{
  "n_head": 6,
  "n_kv_head": 6,
  "norm_place": "pre",
  "beta1": 0.9,
  "seq_len": 1024,
  "doc_mask": false,
  "steps": 5393
}
MLP neurons of a small language model. Each row is named by its layer, matrix (up: input weights) and neuron, and shows model dimensions 64-191. Each number is 500 + 25 x the weight over its row's rms, rounded and kept within 0 to 999. Numbers have three digits each.
After each neuron's rows, "fires on" lists the tokens most often at its 100 highest values on Wikipedia text that the model never trained on. A number after a token or word is its count.

L4.up780:531492522477483526498497486468502465490538476452477512503494488500485489453525470510480502493513501492493501557477487517514527513489485516497533514518430555491499463555531482483501522509539490524485455514521456482483488482508466487555463508508484536513484514509464484534466479505465499485512517500521483530485514491509450505471457516487510508491454520449517532502490486481526466527500
fires on: " of" 40, " |" 16, "–" 8, ";" 8, " |\n" 8

L4.up813:507504510493469533518516525527477523475516478476520466527462499513505487470531516448455522500555504487452507513487541492478520462506520456508453516511550559502499469516520466557452515480503509517470528470471499463527450498564467512496509525475514494492450525532515483511499494499527505484519497478537448509464482491509502484481536520490536462468519501498484489530509451506533516505529
fires on: ":" 46, "." 20, "'" 8, "–" 8, "/" 4, "avier" 4

L4.up1043:508518547488500484534526437446480538493522481522499460518532452443481458485483519532541472477510494511457466553516529527522561487492551511480519512516478535485521477516522463513518459461524490480478488510486458462503496504533537483532497536526489538519497547474483475510475504475475469480503476486510530498458506485465480496504512489512558518499484528480517513516442469483501462526498
fires on: " |" 68, " hold" 9, "." 7, ";" 4

L4.up775:496532520497527511472547479483516555493487487484478493488503491483493484470482488470511517471492492542468489531521464509543510560538530478479516488511506553448500475478506515564508497517491465526447490533499493480507429516547547509505541502478436521504494495521492490464490514505490493447509483508547529527521454518458487532533514539544506485483493459438477497502470488519550507491490
fires on: "." 71, " " 16, "," 9

L4.up371:470490500503465537502490494494441502506499468514519528516503459481486483460451479449505518523492490515485490534504538496510500494472512484508499513523505524450518532524513502544483509494502524496490506502471512476509475495486470510567529492500553505450498521524491504520536479528502481491497503534553496509448508435476493493508472542491515458498499510512493511507482526506484516462494
fires on: "." 24, ":" 13, "20" 12, " there" 6, " a" 5, " in" 5

L4.up94:510511499495464507522477501474531490519494498497509481516501507487515518452473529494504531512433434521489509518480480481499496497510514545508486500517514495503532506589485541499508498492519512529509472520516501482509520448483472478461479515508516497501463478514475492506480476494525477489449523490507549478509492472520499525476532523522486501505547483463483441493498526492509533520508
fires on: " of" 42, " and" 18, " |\n" 10, "\n" 6, " the" 4

L4.up1299:504516518516564528519451486542472460520517507484501485548513461504470510442498523494479493486499502507499471498492527455454464517543529508466530510504485507506533491537496455474531528502545477505462488491521450496483524449496481450510521480567503474479532505521505427509503485484491501498476479519486502509480447472546468474494505530494458522508523470492483514494445515488483455457525
fires on: " to" 47, " of" 25, " for" 6, " in" 5, " " 4

L4.up308:491527501510520494477503514461489525511479514522530512463558515489486531509515503476502508505490494491479495440487473504489468458513496498519495458538517466500504509549493456513514526543526499505474496524500515522489497482504526510471497465529521549458436480522517435477485542536488494483490491498508537486488500461537519491504491481558491490500494458455499495515512521500508541509492
fires on: " and" 48, " or" 11, "," 10, "ed" 7

L4.up1405:532509530481493519485525501556473466528487490506469492490503486467483499484501483498504508472452492506492511500493509494461513545487465522500488465543484435457497475494506495479513518528534496537480484529544461487495458501465476493461530499535484527475549530513495513488476543476518481511496510482526496502497501462495522544497520513487508497514510512452513503497495509497509507527546
fires on: " and" 69, "," 13, " for" 9, " or" 5

L4.up438:490487499479512520503501482456469507482474485500525454483473503513472433424517497540511511499501512438492512501511519489562506471539519490521524494501458550500491490478549505484544521472479492518470499528503486473472501504534503474558503512463508500526526524537476489498457415475545520520514514507500514514504511533494449523490478502509502497488473506465504528517502478477567504467527
fires on: " |" 50, " of" 23, "R" 5, " m" 4

L4.up183:461543510494517504511472513495479488517483475483507503497486511501499495459504493481475531478450498611480455505513482479437491482522498489503489477521536523491507516540510495523487511492494475508500512528509542499488488518528503530492511506484508562479518470505474491494454493518495504482468497516530490493519480478483470552523529514508498472492500518417483485531520500487514516517504
fires on: "," 98

L4.up162:536528503503525450514470499524492468475513483460545498487487434490546476499534444509493521465462514524486515521512476518496491482501512459499500503482496525481533511511482458501474498480498508509503524501470455483505474485525522493536522453510509573465536462515479530496508502484495500497472510500491484474536504535503509536498529487510475533513490470466458492495484513473486493559526
fires on: "s" 17, "t" 17, "al" 7, "p" 5, "l" 5

L4.up692:501500499534496513493505482485517468499505496449475516484475514543491472497504493510506537452482448491524530515496554493456488520484489523512495471515480496496529490510504493525425503501504511524449483501515472523498476541537507497482530478538530488481565467503492481493536492479510512502495531514510476513511527487483539550499497537516482505504495452531495520535525529468479499531553
fires on: "," 36, " involved" 6, " with" 4, " allows" 4

L4.up1276:505439500513537431489509477506547525529470504505519524497543523521448497495480520508475472531462520538489555468482479492492463500495501475442492470500488469552517537501509469518525522513538520477499502512515522511482505449468475493478493499553513517513507506495493440468470519467488469515483480537506538503530482517541520477507467520482465513481506481459481497487499520532506461483531
fires on: "F" 23, " on" 14, "f" 13, " F" 12, " to" 10, " in" 7

L4.up1385:514520483515477563495504474520516474510500493501472517469498499520504541458460496476481456496492459499504486518486534517460519521490493529479508495526480492496502498503502513515483511508502489472498497506553520491513469484537457516509494511531495550455529531485466457478509504487457460500471516457562496486500512506494492479509506490527525544472505493425501500503499476493510491509538
fires on: "," 81, " in" 5

L4.up947:511483537468475494487533546498477501483493498497496508512506498474491484535499495477467514500484444467482512524522485461474515523502476504543469434481480495477500498498513515542475530485483522502459491496498512529498532521510514538499489480534510519466513469495498514461549504485514453532486535514497551501491487481534509576516517533479504515451509504494480489476476571535492510485528
fires on: " but" 23, " and" 17, "if" 6, "ew" 4

L4.up1059:524524512494514483510467489467505545531492481525485516519541494428450500473482515534502533494515510499479469505518515520507542508525527485489498516462480517493499539529510549503498504521496508519460480501526514503460488480474505481511518534518494564555457481500497458465442486478507485514489476493475535533476547470496489509530538488494507511499467525494498467479512472500497510498466
fires on: " of" 33, ":" 18, " USA" 12, " by" 7, " |" 7, " to" 5

L4.up1163:539492552520487483491524516525531498515500521478482513512462452446501523519517463518453520474509520524475523531505489511467536510485475538500518468473516478464485479488514506457524507475489491501469489514494492439535480524520544454547551487483466523473519491496527542491491472466501463506533497485479485482518470522490456514549449511491486547521511447501466511478501507460495505483493
fires on: " " 33, " of" 15, "-" 9, "0" 6, "5" 6, "2" 6

L4.up989:497478518483468509492500490487450532516486532470504513492506469485462514492475533532493539495504505533479480457520530502464531462543492495475517534461493502502509517549470543495527515475497516492495489499507521444455514501492538482460528438554451520498477491488486480485481528514518485482492454502496520512563532517511451491526481510481506485508507497508487486501440490478478491497501
fires on: "-" 77, " " 19

L4.up679:561494516462535521533521522527543456494494510476492467528486471491453466475484512537472541528447505525528510501517496472542466528489539454461487494478489507472516525542516501514519467537532519531448507504506513477524474469485453454473505525520517501494472497504465500493505500485529451500486496496523506492479512493513487457485507514438463509506525533483497451493476491534487476490513
fires on: " in" 27, " of" 20, " to" 16, " (" 11, " as" 4

L4.up667:491462553476535489476534476463442509507521470502481551502521487477492529530489518511466489462482515568475518514533507479519461455509499508517500510510542502505507558489487449495513486483495485533510522473462451473490505460525514530496535495547555543472474502512498516512490501522551487503495499472485486502542469496490502511495510492527483519522471500504470523525528516485516517498490
fires on: "ing" 61, "s" 14, "al" 7, "y" 5, " |" 4

L4.up545:465495515511484498509487456480470519513495522508472510494501521538485497488498503466474467485491462530481514537503506511530484494507524530512473520525540508519502478502523496491468495506520547500497488502502483515498472484537500486483497504495541573458502458482484475499526508463494478524448482542539525467518492517533519540533505483490488569502458495494508505495518523498489521535514
fires on: "er" 16, "ing" 13, "ed" 11, "es" 5, "al" 5

L4.up1368:465490509500563476468546513478456513501477457506505513478497491459465487474480502514468518508486522496464472488532515476512518472548496540455490471479540465464514492477485512486519479460514557489527523492498541472465492470426513475486500515521474546521480534500493540467470511478568420481449453520519508490464506507508480470538447505461473477511521538472513485490464483529533468504497
fires on: " |" 86, " " 10

L4.up1254:514475519518522490456527495520431487512498500512472512448487524442485493481498508502476518458480548490471531495496513499467496501501525487505450513490494530502492511495541488510451532520499476502484497499441502469507521518446491524497515526580545491539505497490538498503505477517511488506518504490481545480501484508534502499518515502514505486475509457506470508496468549510505523466547
fires on: " (" 20, " the" 19, "-" 15, "," 11, "0" 7, ":" 6

L4.up316:478491540490496480498503462493475500511490526460519504480488460499476426480484523528512542493509522503453517492495498517496501521532532538506544487517494486487500521496513492482473575491500531531448507487495537501483541488475512498529508509495540527492486482514478489481519500506518490508515490514527501464422521505529499488512519497496506518534501503521515511483505467519497509502469
fires on: " The" 17, "-" 12, ":" 9, " which" 8, " Candidate" 8

L4.up1402:543530461477526500514526497518493538547483485465468517512527502490446501516465490512492541448509522485474489508504529521477522461517472461461495538490501532504512489520488512511521551521486510483443492502503499488460505470523522504488518509513504488491485508499505497500449503468546486516523492482513484552467551476500468540518530470510493440490514509484464510497489536515519514491486
fires on: "-" 24, "d" 22, " of" 11, "/" 7, " " 7

L4.up1230:493541513476481476476528546494486527518497508504517507512513460506517477519472520470473477463523474462505508488516533503502523453468500506461504489538539510530493454506455463501490523525511525501502524535485509492518444426507491463518508528447504485440493496524551450543507537509510506484501509440508491510533490527521505537517534504496548502533499499486513486490476539483482542469508
fires on: " to" 31, " or" 11, "y" 11, "s" 10, "ed" 9, "ing" 7

L4.up1044:532486544502528486490475479523510467504507477490505438493476471456501481499522520529485503501459518473495531537480501530500479496496504496495496515474486484511488472483515478500480515513496507483463459488502507462517498528508488468507526467494463500532511486509476529515494504469506505523515493512496519478497481542526516482495535485518500522466537481494516506515466506502500525487471
fires on: " of" 25, " to" 13, " not" 10, " more" 9, "0" 7

L4.up498:516473467509476526488473522570528457495472476491491493498490451502441489484487537491472486505510480551506494523531492460501574547483531522506476503522529507470497492476573495509485515459542494521472477475509540523461565509528482534536530473507481497483512476487500466464503472494493473497507545513531566468457525498548467512504494528499510498450507518498502512494534509494492489483501
fires on: ".\n\n" 43, " \"" 18, "|" 13, "." 9, ".\"\n\n" 4

L4.up292:475497497468523498492502457504498518560504513507514482478515441497473541483484543534492526523511509508484465477536507486486498470514500482514482482504482473509530494529481509505491512523536505491502478523545547450485504496475477490500494474538499522512465490503526468473454545477584489478489520509552496517480482456513480489552477517485523475490471510473510481496508510523533512472472
fires on: "–" 24, " " 23, "19" 23, "2" 12, "6" 8

L4.up1157:510511519527496471454482513463492522523510462526480476481494480467464540492487500490498526461511521501485515537508500528524502444509510490437497528491490495500517485518427516551528510489509526496437507515511541463502478483499499446491501521511494542479494492522477478482451530507472490484444518459538535490504478541506490488508557483524517497535517506438496468503500519497487464498488
fires on: " " 36, " (" 13, "-" 9, "–" 4

L4.up685:520525476502453516516539521504512501543505447499447475477503508533460477536465457474498496489490481537516504496483485488495549520491486490494495484499475509475497485514505563520507534497505499538438466538503499502491519516495557453492494505467433477485478481546476466481436460486459500470524485495483479549520493517513476513508517489452475452447481523449468470492523524549499505482468
fires on: "." 36, "em" 6, " De" 4, "'" 4

L4.up84:500478529482488483480519528539484503536489487453489513512524484498487491471549522515516521508530532515467485467512512532468531509491484486499516491516505504500517499538565532493475554509499517505473550523474525479504522499533478507489544539530478499481483496498517441517503482503528474496530482497510522529500476479510469494533512481464504473495511466489468540466492521543499497493530
fires on: "-" 97

L4.up893:507497484500545482508500523430515539512472506519516496489574474484490502503514536505497512532489518499483510476495485497504471507540520546481531499503468506485547503501479521509523495486517529467490516513483533500526512525489500483495479488464493499522518477478494449458485480500563501479488475515454517522491494473528497497512474484503460478472502508490485465470512497532512506511464
fires on: " " 79

L4.up439:536485511504523503505495499507531495525511502484480511472542481522486508447469528531518490513493525533486473505549512448504487520465546514561509468527539545509506500471492505502518527476496439502466540507511506494458509557487464475484508488489500509477501472512494496450514479502474468529506517532464499526494482445471470525513492476452495540478521516493509486461537436500490459481493
fires on: " |" 27, "|" 25, ".\n\n" 15, ".\"\n\n" 5, "\".\n\n" 4

L4.up1518:536498476517474448489531497500507518507517481470480513485517503559482522465487465514467509509502491535496538507531509434501529508458550536556490484534530525517509513492509494518525506450484464493462514475521488480463519548490491512446532493506495486455520495542457473476554485514431472514521517514503487526538486475481502522521551478493499516430537500492508481499533481501489493487508
fires on: ".\n\n" 39, "." 24, "\".\n\n" 4

L4.up283:511512550490510537510495513530551475501511504471475493485487540499488507499486471532490464464449433529500498543507498482472525525492495549499482496480515470487527513513537509483475483549525482526479477544541507506500492485497494468499527471508493506434549477522499445467500451470498473514518519504494498506504431459484498505495490541523482543500546486499494491545528523507499545509513
fires on: " of" 64, "," 8, " at" 4

L4.up630:516495530517479544500523467513540474515490482483487505440498481469461523517531475475478480490506448557467499546497560513486526496492509489446455464504523484482553482560540509567538482486534509507453482555509495467540514508549516504495518529495500520504508504506514501432414500482512487487503482466557513526502479532485494493517526475485490480480499495488495490470464539471522463506525
fires on: "." 93, " " 7